python train.py --positions="rope" --rope_base=10000.0 --qk_norm=false --init="normal" --init_std_up=0.0265 --batch_tokens=65536
MLP neurons of a small language model. Each row is named by its layer, matrix (up: input weights) and neuron, and shows model dimensions 80-335. Each number is 128 + 32 x the weight over its row's rms, rounded and kept within 0 to 255. Numbers have three digits each.
After each neuron's rows, "fires after" lists the tokens most often just before its 100 highest values on Wikipedia text that the model never trained on. A number after a token or word is its count.

L4.up1521:105152161141112116065119084101128097129126133146077097126125112128059061150106136139157168084143114132037057079145101045132141149104158142121143106098176152100177060147097135107139106116080112117179128121076152084136152123169111156083167170101108190180165143183134083139123126111130127155167076129109162133137134138155146125100103089179142138106202192131160121186137129158108114137159123175149215078170070051104139154198132114120176099110145164132138199076165102122109111089179132126060112119136135160109152054139183107136106130141157169174146139095165112130128123140107180131163124145108153105132147067150171194147106094120126155123112171143153145107128144105166101124126183126074112152165118082100126081121100161191083058111167104078113140109094133131101085165125204
fires after: "–" 33, "-" 14, " |" 12, " 0" 5, "|" 4

L3.up256:128122106164147147106195068143170109145132130134146129126145107119148174110156160140131190126074125145157090113125121125172097095167133157090113115133095119141111147196085154172107043071115169093150183156175086181129165139137132066129128129120140087116161091122138133089106138169067129099107161109191103145077111103151098077136128186146144142125121162102122094127181104164188095104118123136117106143104088080136126147161135142132202119157111125164115071138109147073118136049134151140133109185143115127144158140172132152140145152140110172106111166088117046179105124129189128086103189146189085172069116097158202145138143087123134161152139133143082117095181111195147123146151153119158092162065124157101090088127110196130136066143120076150092135093127142125119152116125111
fires after: "." 59, "-" 8, "a" 5

L4.up1451:174081126113154113131103140125156149108099130148104073167143200154160181149138138126047155173141179140051085106141124099112148135109163090113126140100131136078145215124175069155093141131095135103189102083145156115191086136146049163123096125092162153109128174148139131101131125144105160129147140114125125096172099109148121158092151138162071201110176187090140078096110140155146127094128142160103111143183135147153094140146120119152140113114115118095140172126121122178112170108078074196084200087126117152133158147080134114150151097113105172132127147138169123132168149137072166085134122132064135144070087199169124156150100160073143153143138149085155154187158137175150119131113116139103129115119106147141137130132144180086154122165083160142128149112104109127189110107113147
fires after: " the" 60, "–" 6, " The" 5

L4.up862:096112182074130145125157123143110150144144096191148156137132166151133099132118126152157162091167160161085138169225073149088141126142154081117125098125148096077108120126162104172088150061138103171093174125142122143149138155128102177116169115058183125170134178091106160118105149130118185172165074110121145086133138160137130133139117144166069134062167212097112121107116125122108170130151088099134105087121113158104129117164117106123170130102110098115175107115160162143127092106168109089149100153123156078085133161157176138134057137152158157160086128100132117159102073010089114105101135112177131121138143088087180161103173146149119166086118169111152144080133095147145128083167131118105104106050151096154108094108115145069073188187137130113114154126115125172128155116124091
fires after: " |" 33, "|" 16, " with" 7, " for" 6, " had" 4

L5.up145:117091177155122118205060100190113158098087117073108128187172188175094153118070181098090079113137120109128130084112104106152132122163132128143117140120153126115101186125079068143062125140117129069133090168143135101097133158137083065151130166124130154144131109175128063086143143068061107173167065089140133128104134102117129130138122123126100131131127137155111109159121122166117114134084128111150089102113170174109155100145189106102160122144130108119125139191089115196095170160147096156087126117098088140120076126064131122100160140166121157146122101159123134118168103084137169125134142184152153099090137140064115191182119145072110149151157109150176141166114082115160120162105104166154113138114183118107180053120127130130128150125067151142126115090056143108124116076094112
fires after: " |" 61, "|" 5

L5.up1463:116147217126144136106111074134114140134087153104134140165096102167174147109108168188143130201173095130057063145130152138107139117140145149179113135138083113113144115096083156077175133100152133194086088125163131133181172208118194108120120135112083133138105106145126040171078152122197094169143133114080098147159151120133134129106077105098182138113147117129108107078108125118105104121135066130173148141161155097098108098136123187165185110133107190080133141136112049115089103137206092114156151153140146092125157110080144143130112130144098152161142151134164110035153138089117134118096065101084153116171130101076110190114109153070133143148144171065135102115130156093145142159110068169137164137111121107147066124131174142160128119173117137163169151085121116137162155087113102
fires after: "-" 54

L3.up620:188148085135147069129122092148121117138101168110105092107123129138081175133159115091178164087115075149115115069132102110089209110133187126103170190100126095103135093145109137130122093104117154089081123127121183150134098118146152123086196093108123120128131166153177135130135069100130088168094193120096077062152158141119146103116100125073157078139135130182127130085098115161175142145114164117071158140088095156173124150126153148101122106094130123101129150187042096096107076076115133058118118101161140150150073175115170112118118072077133146065151113173141177063097132098117112122110163200139170130107156156156107158099148109043125152190183113119150124103152177133091153190070143166115183143106109162120167131106151105145120157162092143180109195090105154144155182110125128
fires after: "|" 44, "-" 23, "D" 7, " (" 5

L5.up1088:148121143116118098159174166167152101068133102113141117141131116090082158153137147120111155104112095112177091177121114132128093071167070134136123134128129160152099096111171133088141123145134106158104130099121117119117162178132149125084194195140084112096117177114090203158065118174134190136155176129150149166103078120192101132195149151185139143132108075145134108113160154147186102076130104100128135059136143123171132159151136212077134096139122128152069170100073071138125157119183120109120140088146096129151165151115176224100136080058150133119063079172102115089169083104129111146130100106047144154051125092144113036127079116042138138165059077103113131130091126132115091157082111134063173134118167127165157188136122097143107140165113079139150101094146098129106124158143100
fires after: "-" 39, " R" 27, " \"" 7, " s" 7

L4.up1344:151079154135187139085098087171207089119156165156125150134158138056171159175176063102119159206094163142181141138116095166151161148102097123152142122127068085156139130092129091109088225149132162137083118158167067174127150135151132102182123108129153134138074108190145127139157147172171103123086066093097111123158124145106146094155148054147157098132120108077134074165116153157125139137122108116188130111212097103113116133126113114169117153118117129104144151072129129151177139167147157068138122107138165080071095103143129174169125137089138133077127168155061161126087128113159091155066201155133118131178101110139113084169170069135098125103121136121112103121143139117131077091094104149156165084150166096113112093119112128182128195119117137099134107089201107181106109148115151
fires after: "." 52, "," 6

L6.up961:126192139147102133160096103161159115178045121121142171135088164118156062106138155156117138161082137124095088134149065151158170139123144105135113150126139174122129163116125153116094110159076055166147139149118131087083139134083124132088153129071169168127134144176093058153111120116149144118110160140124146097068186184178134123105141072124120107162143101093124069156172102125137172118128133161138119129061144094153087126079106138125205102109098165151091089138153057167159141114135055144152186075128131128109109131131118109037136082175076092166154183121094135105159099110064129140121130146123104113111094113085095149158170119131159167116141114143107135079132143123130137160136111157206134118188163090118098195184136126121063140102163094145172115134136178111127145135159116
fires after: "|" 50, " |" 24, "-" 4

L5.up1318:178150158118110126127119066138152091116109126086101096165085177078158109118102170136168057102142160100168169112177124118100218137190135132129102109126145106110131148116098075147094103113113156086111130160128132129157151143159190167108119170104157201137109090137115050132130150133130173167122160150137121124117130101170147115091141134145126116161145138130146132094201178154114142081163164182161139112145081100141166112114184206103135113103092108154120144154131072113135176083101115158134180161071168168081149179155137115109121130157122103139136111157152089125100139123105107135166137126135074106089142180146115124109141146135114144147111191090138139137125150088067143120159128120118181098120175135110142121115068089096092136086140113181160085111168129088169129115098164
fires after: "-" 22, " (" 13, " Wood" 5, " Back" 5, " rail" 4, " Spring" 4

L6.up614:122142167136097125162127086179108083085158139110170109116125089119168063164187126154143133189164131110168099140149174141156141103165115071058116145145120114141072091158172081100065113107106167121114131162152085121169175132177057074092163133126104146137158129123096157190141161127142155102174125138136156082148140145179089103139128141182166102124092139063096131154089072131080094095111129139179144196149131079133139101121071111143113131150134159137119089148164116095103116148168113073122142099164107140116151096094139150166140074137089174087112139157138107153108159179072117107091149201193171152097135167116187170131159095145080108176166176102089129125053189140100103144094073112117090160190136071156122158143114218128060106115096107203112104080131127177104118114131146
fires after: "," 34, "|" 34

L4.up528:139079150091152219160120120086077153134054169090106119142151105154109140150117106090130170114083138104097182152132180137175121118137100132066087127181091113112188116147123131131169114135122120097123099135083104076143169127162172148121148145087139144129120086087162023134162136160107141183117159124105095166144105141095095099101120083163125104125165121149092140078122105120197100089122155167190107137207156132081131149128162135079141151116133154059184104144153108083122159075118103134084111147100152143108163178139105170162150123146128148131126148143168136155135104118126109124130168153103096135209159125117158118150138134118161142134067116095084151103132120149174129069145132077103125113084090164120178148178120126155090166122140105113152141140148173116054163122119148
fires after: "." 58, "-" 5

L3.up801:144208130124140145141103096108110118109165102117197140103150103141083100103173176123106169184126179146128111066119129105153081096066144077107116135140121100127162177135131108096109171121120097140134124083097105106161107088143205134099155115074111121149116132190151034076167147149188149177152135122124104103128131109099077176123131116127118181149186079138117091103155121095146169147078148102133078104170069109139119139100175101072195130109098114134158152118172137090137142094161137124155130091115108120145158178088071090172123130104116162154079048115219167171069129053135086135107119136122137139121098113195145128141151135117116142164108108170082133134150140181146126114112099162113148104202127193136177223075112124080076131120094111075177116147155090138095114073198130
fires after: "-" 66, " (" 4

L5.up1382:116069102089112172110127157193115074083145160109087107163147156123146171178079118107172081153118146114099135106129105159167104085081124135182089125102123133083148123132150073104163113175064160118185135103154158077121205136165099147114123120174123112151111112167082087142172203171126140178129113092184095146139129091097133134102152088110097047140137159122181141126162174151124028170140112136168110181141132153101091147156088150061172112128125073158176178186128138065079157168109119160173123070159106166122112163134076122141181130135125122078109134138118132102132097122145146101112087157104169124128114099102151096135095094127112168070161129133137183205123159162112123170083075150076085116095169149142173117082152089160116115155113116088099106140142087119088124162090108
fires after: " the" 47, " was" 10, "s" 5

L4.up1227:080141049116153176166153108122113066162142142084087106126122109140186105104124127099151163167193151124053150157194129094109120181139149146126074148164127171056119138134114111146144159147074146137129095150093139131147163147104148122134187188147143101100117122132151143134094151177113094165133108049082167083157148118122188055146129145112114070129106221109174103136135159101139121120119124183126081142158087143154133148160105182150107121099125118094114155192159167141096117116109163170104151025103142093133119108111101073141156146176163111155149083120092141116115168138128146123129134114156116123114134147126087104144186133118114154122095038161172160164105204146160094110174097133081163121144101123120211130126112129129112104144096182112148190141145094140121139122162106
fires after: " the" 17, " at" 9, " in" 8, " fa" 8, " is" 6, " At" 4

L3.up1212:126118140070148161156106126111114141111091106108145085101163128179174084133109124120103122139121123092137115164159126162155199165203084121055122155076158158146097059164125212123110157115054146102121181154128162046171135181130132126126112194149145099180128153099143155110184152098115083117167115085156138088078136118161135132085137162135090119107055156172122135129116117139140080138155125162152129077141089144172140081151080135152135063115164121082127154132074074175129162114176139177120118121146100115149082132103157122095164102128128151129127129095172103130123129115082103131161134163162117109181098093161120057058143141122150162117080157069109156089083194151037127138079155179114105140080161119112168148179148146101102146197130158081118144084182123127141140177132081
fires after: "\n\n" 22, "°" 15, "\"" 13, "\n" 9, "-" 7, " license" 7

L4.up1057:094104094110145166116094085181122129088160162097147118156130119115138114117167131135156115144129121121120139141096136136153202141128078126148125101129185131062084068098083174126079149126057181153173082131090168140152137164121173168128143196140162095172134160089147110136090137169157091146161133106110140128150152181076161182152162125109076125138143135157094132176116124086156133115153112168166131111128112171156060122148073108100076083137152062097136123154152074180105129095138150093139125116196099165157185114060161105091103118134179076116117103104170110166141099137101138175113165122143072185119134065121130129106084135125102136191129106143090138111076201143147147132098145111127166141129181134124099090115183139067144148102176145132127149132082160205182133186144129
fires after: "-" 23, " Ja" 11, " July" 8, " January" 8, " Ra" 5

L4.up100:184103146077144166128109122158115168123083128031069093171120172155118099080151149121149141139176116129149152110177140069136161130103169131193135138136145114160120189163108145135128170111186057093093105108140161083142092115108160174120109121107112112106153132128138171140075139165116114132150095159132075142070122092093109090115117096162174157129159133096063145125111150053120091105090151096082143067147109175140112127103171108115068104163206087126069131165147156179147112149126100084141082092167150091095199167106120124189210128081146127064134092082136089105153188126098112082151164162116151105111153120115069104084152119041160118165161114132153157143149115123134189146138106152106169134091146137161136161155127121177111079145135127128155181076148077114193161163119171
fires after: " the" 21, "," 17, " (" 8, " as" 4, " to" 4, " a" 4

L5.up935:099187111142107120102064191116170163110093114133099184154124080135116088068104154150157135125109119108063148137129151152183123044105129112115140125103089135157162129144146180082168133132153165103097155103107076069126144108179153116164136154160100127151184095175092072157109157125155139126209156140086148130099110115141122083098127169150145114176106104152095058086166126157153157175159119157107107106151121141134078091099151196085126089123153163127172135108140189121130043178054158143091115075124144141131088131066088118088125086110183135081128090128112144105174096149143142065127180135120123107162142155126108116143077111114136088095114075127166183139077136148129161118175197125132110121166093113132144111107115092143122130112111175138119177096080112044147143161143130
fires after: "\n" 31, "-" 11, " was" 4, "°" 4, "|" 4

L4.up79:085119091068104109199107156099167013102133104168154148155128112131102114146136122134182146151092076168092127123115130093127087109171091157102124119108166168125172090112128141123156139079174107127117128142129104147176128132133080108128162205148138157101121147113087044171100170081100164161169161081086161162110128084121144109142131090184165092111168121142113105120100153082154091079137132104117119143173155115089130186137156098176142134101123149138102143235170127108154133069133160163116180157073045170106137076104093153157151148168141106117115109151096146175151131058107123097145139062149126134177096146107120111120113126101093124156088187134196145066193106162114121124125101176065139173104106118113158135133156110152092136107104088138110161169180158184129131117167188
fires after: "-" 33, "  " 33, "." 8, "ed" 6, " aff" 4

L4.up1199:169106114168116143134109095171149132085137161110104132174163088127145119109118171134132110074127181144157118047155113146072101107117152108129129135185122074121115188175126116146126136179100127075069106095138124152145162174185122060087140168094175141099052148183110124104103145089098142103124110081132128052093131101122156164174086093104078104092126133102150147105116135123136150130118171160113154087167141119092111124113101131184095084181111146114127168175137141133137136118092113097139111081169103118110180039155107128090119201171079134143146158123177138131077146169154117088116148129140085095108072072141100140140047133122096138150118104107061162135165181172149102084173123182203119148126138136105189085125163128115051147152177198162067143160090135145135124171128142
fires after: "," 54, " |" 11, "fe" 10, " Fe" 6

L3.up491:112110119088095073135143113092146136128107103108111123131144093083172128131205146134117085089137156084130146119140100102105137117136097167071199107209105137141154185093169142184127177133098138111092137140089180108188117199128169154132114154112152083169134122127087103111067103196099086126189176134169062117150148122129094153108172149152129128104096115147118106065125183143099119136160129130120128110141175114123142106146095126129114126098205135112128143135182100167191140115168101168123120141145108134100122138106099144154102111149076154132088082145139100075127172174146098153175134165162081097094070153105143104148083168113089137181100130121181104064118139141114174098129148156110159139087158164140087146134115143104132113191112092161138101170109133150084123122092132
fires after: "\n\n" 40, " (" 23, "\n" 8, "–" 7, "=" 6, " 1" 4

L5.up1001:124173134141047125116119105128072120169071113144130133159197136087167072124143092134076160107185131153051103120151128158156176145142127108142144196099120036168149091140092118133125136224114078113098129164187057111133125119172161070139127130167143142155112060116155171112132191149089118160095126151102142090122068105095185108142163113135140109070137130150141172174130062149071139193115128170114164115096082098117188069118118116111132120156088137138117111136082002125147116143173090082127136119093127081135166134175125165102139104227107126122154080167160096134116169120102113093171114093158111134116085082120178081095115069089129098159141139189150148150187133180106041154146105112117128134110105120143196155145141112128130105124120099139085077147118098114148103143136101
fires after: "=" 27, "  " 14, " is" 11, " =" 7, "y" 4

L3.up1247:128142185155165149125090145169078126112082117134089105111179116118117093077131163127099128116130164158143166132115113136110156132172150104123122061114141140120118170125177112154183185098098145141091104154141133144180072099131119150161116076135129143125164111119156126137175116116080147134127100142179118124122144061126131149125113123102112148127050166103106151117152145095104058109129102152164108131130121132155168041112069099076170165146094147077114170209096121143097123142135029131133201074119122154195138079095165140085126139104148165114103129140139105151204125071179135189124094073145115131093170143174132143089129095150113084173194107106174192133129174165090178106125103144158131132066143137162194096111081074129150097117069146163170103189121097116149172163111091
fires after: " the" 38, " age" 7, "Pre" 5, " ne" 4, " an" 4

L3.up475:154108103111090094124165135180103166069089162058166135069084114110119099138076141103184086091125147107157136155077091088078092197146157167132143164141118151109107115080166164076115134081139118124185115118118146141148090169121130095139159162168151129115103118065116072146098084116120112107177141183131167111160134105189101098155152105145179060131142167164134120105112135201079134036155180174161118134100173110115181114099164157214067112183152109120137074114130141131152067116122149128093104133126123172107142139175106142153136128141088108132098138133167177113147124137188152102129162119121062100156121175160103119170103131160129149059085134092172073131080115164082127152122088168154143121091229146149150158192179150056116126083102088089124095070100137178094108127126105
fires after: "\n\n" 59, "\n" 11

L3.up1464:129173151150040113144176119117125079147099151091089136145111184151130115126117130146114157127082139158139140078133125146087131154170111155067104196189123126117085138134154176064141161164130102094136113142128131157081151164120130134130159156130148160118105133208129085163131193141135128151143047155167162146134165136125191091141158100150113108159178119141172135149154107179108093101158078119150166143066122118152091095142140101066152139117072125117154201194148107114209110114104083070150093122160098136076104098126106138106116152133105064099132069057097134134130102147133134116195066137139116157115112069072128110162109121081125181117097169149067093124111122120104167138148115151119091141155111092115113085135185112082147151128130180162103107145090088114094101180152129
fires after: "-" 26, "ti" 9, " h" 6, " and" 6, " ch" 4

L5.up983:113124119092098157139154127131094135151048106133144087158147070151112110087134114148130162139156127081174090168115119142103173097107133141163116123118140099145059125159152158149169175135118067096149100139105082146105168179159147176091144117110165120142115115134070127110170171144098119094118156083133102107128103121097097068126148092197102126137103140136119158141127137090147129132171057119094189096113166180085180120090125155068101075184200143129120094137165116096098098224110069179145095127164165083140081216120192139129150141116142096100179187096091141100069109102124121086116117135122165065115165146072130134108115088133088161109141118073178127104147172133104076145186122101140157075148084106167155094127200098091108127148159133064089119135106124116118123075120125
fires after: "=" 24, "s" 14, " was" 12, " =" 4, ")" 4

L5.up706:127119099135143123109131171135128088088143166127119141074117110083120118124153095090139106131119152116130161172154127103153130097150094123180095175113079110173186217098153123189106113087102109151083141156102075108116220094127106105093227118100128111116159169147165118157193123116123147177118131039130057173165106131164143117119084124134079096174102108084135081165144100138125099085188128117110139128169099066165157090133081116091167160152146094101154189126136141173153156151117162127158134134172084149122154081171134199174124118135133084099092112121126146104195216139074148094160150102087079153105114134083138117128151149132141162068150140144156140089134188177141120117127136130111111078147075086165114105160128115130147146138121094091115131138127057150158137106146108
fires after: "|" 23, " the" 23, " qu" 7, "/" 5, " of" 5, " In" 5

L3.up619:123142091107136153121157153138147120092197117100089102111181103156134109125104160105127056140018079150163164153145034034122158173108116180158100157145110177125086147103105125152057131128124167121119130178102130128108118079137155075097139134118108205119146168128113117166123052142098129185114137140162109129121108116159172176114065128112132111141145183133113112120117129114138123149108137168100109138142128088135136113168076144207112112107089091158154084143125114151102084172178093106106054140163214115130200140134132093150132133125126145153089165113167112116106136113145147151121138178056110140122073090175118159135137104106150064183138170174163075101125170106136131155114129183123159189090120125098109182146126095093105085088140115097126165116118056162142131083089153
fires after: "-" 26, "," 16, "|" 12, " −" 7, " (" 6, ";" 5

L4.up580:143137100166174113169164144134132082113139107108123213136091160170099125113104101107123089135044101164080155108079110115151105130180140182098134148091161151149100073160140113160091157103098112140165114016142100142206095123110110114137083096101115147152166112150107093127107141102112135136125167069150126078097113143138130096115106152136119198153139190123155099127128146102153196094139105123154105106228161151105189119161108079090150142133171146110106079084173103127119165137067092140123124114131134116137112119136131177140135183116210109115100128130194140176144162077105106101122110163144144091105128173167081145108071164151160164088098064130151160158162184171192085092130086128107046178146061128133082152215133061103154140178114099153138140146114125100124147082125162
fires after: " the" 26, " a" 16, " an" 11, " 1" 5

L4.up405:082142096140116106143131124120129108080152141133149105109155107105155127102167115112129133151166191163142151162097151145141145039075090075128166196136131118152132163099108163184071191114111138142091127128119108124086061120089202157096092119166129179121130124126084185163107150135115110113217063160083126135113114078090115164141139119134152148145149116074089123155130145120104178147143079196130126080143161183115146103134160130132094119198120111058154159174155121195183133134165171083157081125157165101123163072166094093112118102175124134130145143140120178163124098128052108147129059101159056108151108109115114119071113090128124103106122160157117169139131115149177132069084149167143122156096116179120175167128100186120135099154081163131162137115187167052121110083132138
fires after: " and" 36, "-" 16, "." 6, " res" 4

L3.up1008:131158146118115096104171161121168152099170107160109148136066103122155124149094110131133124109148139127096095093101150114147174138081139098174077125079171147096112171120178185130139111134085105154119134109100120082121089185130151138141072119098110085126102187143072155177161134153119119148166118174109171128167100141128061069112095115152129114097123150142056164150078109110144133121134105088161109136092138111164145128111121172137154162150122085128109119091076091142194100135114110074165124165114137116168126104142166151171112083064203071077077086144133156113145199104152109112124176109139105139145103173138155126120121098098113152129130142163138099178080141138115141127129154124094134167108197199103107153039086148108168135135137123122176119146118070178183121111159099
fires after: "-" 28, "|" 20, " \"" 5, "=" 5, " of" 4

L4.up910:129179127140177160096171121153160152166104149129143114083120152130167161088049109160106183162188111127108129091113106101185142081164125153102074135160164147106075187144129139160137104107134092138135155150088160126147125107200158199100144097098041081206091144118127100161126192191136108178091149101146144097115186074100202075126158180089195100128119140123143088119160117120169114073090144180111071121156180124087127123098158113087137119130090149112132144179138129131113111121143135186136124164118120107085122114148101051149165121144175139128135149071113101151124063160113166150148093108126164104098131125159138155138176134133175127174114129171094125137128078129097122121088162098167116123096136146132084100100150091115122161107102106130118162111071133105119127125151200
fires after: "-" 89

L5.up767:118173076126141122086092133070116133125113122082109205194138133161152063125070137068120174148141171097125205119141185117170098131110126120102082111113097116115082148131074123084127120080087118076130103127159132123132141062139195124158087148100124096138169135109093141087136152192158150113101125109058116115108120081108115157112085172149156099163056130073129173130181126151161110124183136105102122112187114146179116112155154159149125087143197147175072150158092118090115132140133154135071094129173116105196155100135085156094129152117080120108135104096092162137128113162143127102144126164125162141082164122164138123135161186100132136087102068149093125189076182146104176137145180198121171139143123155184114168107119161135146181193172096198080160096115134131106132130091083
fires after: "\n" 46, "|" 8, "ma" 5, "-" 4

L5.up333:118193130133113183162155089145126094158100156092131121145143106091187094182109116155141110135133141113092144101099107107084167112093105145080119121085110191125111089128115141143135125151089106168105152202148151135107140159047067148104149194129144151129088137145118122113087114120102127103140179196063162129105123165101148139151102075124139110096157179137180117105150173145116073133148168133155155098136090126118145078145145141108134105124160055136109137143108080163138198149090118061185138210099085102146153148157126190112119144111127104113063078113120099187132107123136160119102154143125071163064116106110074145130151100167127102087098143080124156118120155145152145172173125122106116147164107065098145127174097121164114134163135115117140128114154146120169155163161144
fires after: " |" 35, "|" 13, " of" 5, "iff" 4

L6.up424:148156106215191174170081136088140094121130166084172065137103121101134139186125128161141146135091173099130078150140145115119116101144070188117101137160148188160137165170142122081132126110078159131132152139188117116134139162172113115099138105149118162172095157125116100091128143190115088115132133099112150175083113131134152074171145197111165176137112077121155061114111095130174101143100084157149144091167099183180161122153117134131176115104142072102137105169183151118104106142156080108198119162115149101175129167105122160096152149167131116134089077141102222174133146110177083137126143095114103109105221137160110146125113111078116150181086136084114092105130174134106076138105141139139086126163083110087145128183103086190102113129098099059104097071150127113138092091107104
fires after: "." 33, " |" 19

L3.up828:089084134111183130175160112157156117139189132097177118135099121154136060148215093106083186163150139169079147115107111149083179096100149109147158128144144133174149066078152150139107154129130078118127145142094115109146123181085127103158150141108152119166102094114084097075132141113154162191099101121080141118198175114105154161056118130092107097145112113105141110097098123092138142129182185164127179115152124178123118088116145181111122121170124097140180079147169134152085123081151131119096155180157156108136101073118166129121091135172173087130125137138122104127178067125100083183136108166122110095138145124149155092106130158153110164096087187172125078124118161121066187140082121146106114127081109141129150147185120047125140184112130151119194161107134102099154190109138081
fires after: "\n\n" 76, "-" 16, "/" 4

L3.up335:143115197081180102149142165148154086118161176126176206137118107144114148156131143123157170142182084129069155132136176121124131107121121109145168156165131111126161121105150144132117110118144144140100123119057114084129102168079140126115188136133176115131156120119188117076116134050073156175124118151121138131142148160124170160091099200118099137119124096092130151070149151131124164119130182130090110097126112163146124176123099104097137088149098102125171123113057136172160122082119090162137195167123142133170146125117171146141176153134129130124153083099158132163120093113105122163091066206128088109144166109125121112107187074032175126190139153093145173165184141107152092091095052077129144129140139128098150210165111173152099047111141045161083116135140203099158172166147116
fires after: "-" 19, " We" 10, " \"" 8, "We" 6, " swe" 5, "Th" 4

L5.up343:140078163113139143066096104084158125110107130143165115165104130118089170107093105154138161113077160157063134142072165125075176130134144174079163122183084113134195097172126156164143155126133179181140146096089154112127115178125106126121158145111066129169125183135119094131102087121132154099130139204106153133160120122141130046088155199098129168119096122111172165141177098075127122061110097169078099113141105144134146124132169137147090095124135159155175091116125161119099160103128133100070151137063146053108160166124085142158178162095069138169138145134146151086169085097144120138097045136148163149175205144158233095079154162167167187130170151109131105097101103105149127089064120097129116162080162131059136115051131115168153150151116112075118123114135129058152114116131187
fires after: "-" 66, "|" 13

L4.up354:114133103165144236135108146180096137156178136128160127115049130118122121151122137118159138104156177102063130136118089094156106043162098166096193198198144156077131111130121119150153144142141155123138097117121156089135135144100113099161116053097156107135147112085072161170152162132143148132168059156125117184169137148121136116153155108129146123126114089154104206111122148079146110110111083120124113087182086217136084155129114147108137111185139096150087117140158117139165135151172160081112141138106153098144081099097126112097143077159141164075117155117128133077139086046114123190172164064138123116153054114116128126089149164121155147140161104147168133056153150117065167090084087155165110140134118132101112119108099083101163110119138101155137144151133146134134183122093141
fires after: "-" 58, "\n\n" 7, " She" 6

L6.up23:102088153160100157133076180180141107109150138152107086121156097142129119118112124102079207104180133149092075157118136085163116138130092146198106154136141084148113177166107063136097171150084120143050110152153111133159131144101123119102117095093148073125083100125132135075103123137080157147117108077109145127144106186163166092100121165151130164097130150155168097169168174104157109134131129161171153139112153106069129126117067147122221155146170138152143118105125179134179074154112086073179093098136130124128056129107125165114140121169150165131167147131158159140101092094171116106066132119096111048130120163138139140140213095098130133111132128137129117159101226114134196089156178135159133145173154108126105155138095143146121100122102174117108192104121125102145114184093111
fires after: " |" 34, "|" 10, " (" 5, "s" 4, "/" 4, "-" 4

L3.up190:150067134099136132121088115085104118140077178156123153154177125148157168159212151114132070210114169122129166133075145135111138094155115113092107094153185160130152111074127132158113106110185114105140100130172146152094066074106173064142147121145158181117118159137067129135143047117141103123143099134071133115166108135094113080128181097125140129160089112159122094083082112088117130134152146127148106164147196108081088093106146063117093158141133093070116100169115136089170131115151122102138075115142090135084123090088075105132145123128073180149062069133166126165136134097156120136112056133140128156106161099143077126143151145136162127123098094083161110145161116138130138125095075150153083140095125122119139166149122105110112106132127102079081151139125134099067111181154185
fires after: " However" 16, " however" 12, " that" 9, "." 9, " and" 8, " wh" 7

L3.up1329:112153174136183080107125117097160100135144098107106152094179136164160151096144151158158115143163065087108148081116106150069077110135132111156072089081064201094154091126121101142109094182120154160158127137158133158136158119059163112096171088097133097169202107154119097111178102167173086140171100124070112130163111093115150150115067095078123123130131190147117118145084188130089117094130149139123109108119145177150122132108083123141184159120143111091098130094151087095166111126149132085138138136089139118144138096150106118101143146047128067213115201125142213060123129120084113129076143112178137144118094099132141130143200129114100191156113168108155150113167073136139197084159088127168130129130124134156161136151185129108105114115122152131153141130074153164118189161124136
fires after: " al" 26, " anti" 7, " Bi" 7, " Geo" 5, " nav" 4, "iti" 4

L3.up108:064150114099092117176145146160183131116100158102149078196129132114107135143136193153155151085095164122089121124092127082148090107122175121077164167087137120151144084106122095148127158125089102130180110101149101102114140121132101130033051082116117087123125149161142124083170159144132053226142169118103164151123090111148099169161134166219142160081144115088143122114081133061151086113138096129184060135231127125121165125142090125188173121127151181058142157170156148143066211171102103113129098166127105136143099149098109127151168215145128088145140128105082135184138077105154109132154187139155107137108128108125097130157098134163131129124139067142096159139097099189121127201154099155124115123125084165175089101167118123159179127125102110122158163128145088113159087062129151
fires after: " a" 34, " the" 20, " 1" 7, " The" 4

L5.up794:141117149180158119142134105164159177165131121130130106177139140091133148079146166154111104148136148190149085121152108089135104131131149148148126139100121064175129136136158099151135134177076171107113106140065090107163110113126150071085150150100209179168112166169121131160128083086084134157105052076154107105168099176161161138112092149076171127172121106130061161138205136076148111114146185128082121110107144171142105144172191107145163146112138118151118122125149054193086089104143112089124121071137118184111157117124139115185147108176149114139098055122157148147097145107060123168101166152136164086132150084113135124156110087118108164114166093140084110101138140206116143093115060114150149129143080139124128132147112123118155172152077162148123177114177144189127076115180078
fires after: " |" 77, "|" 10

L3.up1444:099180073174165101178140068130217128168129124073098107130030133162122095153127116156102138112130110157135137139097162076089127136061152143102105184131121108110144156133170156131126110107135153088118160184147091134101104148090145008089141136158095185153134171150120138135128097120083115128132108074088111120147151129104169086132081119153170141125162102177166107102088092097155096136105092131145161106108105058117160108172122140104086171108155087109146070078126074136114121086090160185063091129167133127112162113149119144106071140122117151120172135108140148119119135084113062148154166095126069089113133144174110108092092113161134122186184079135115177129122121124085161151107143179107196144150187129125087178155154109099117093130132180080131155100137110064147149157122093
fires after: "," 36, "." 16, "-" 8, " and" 5, " but" 4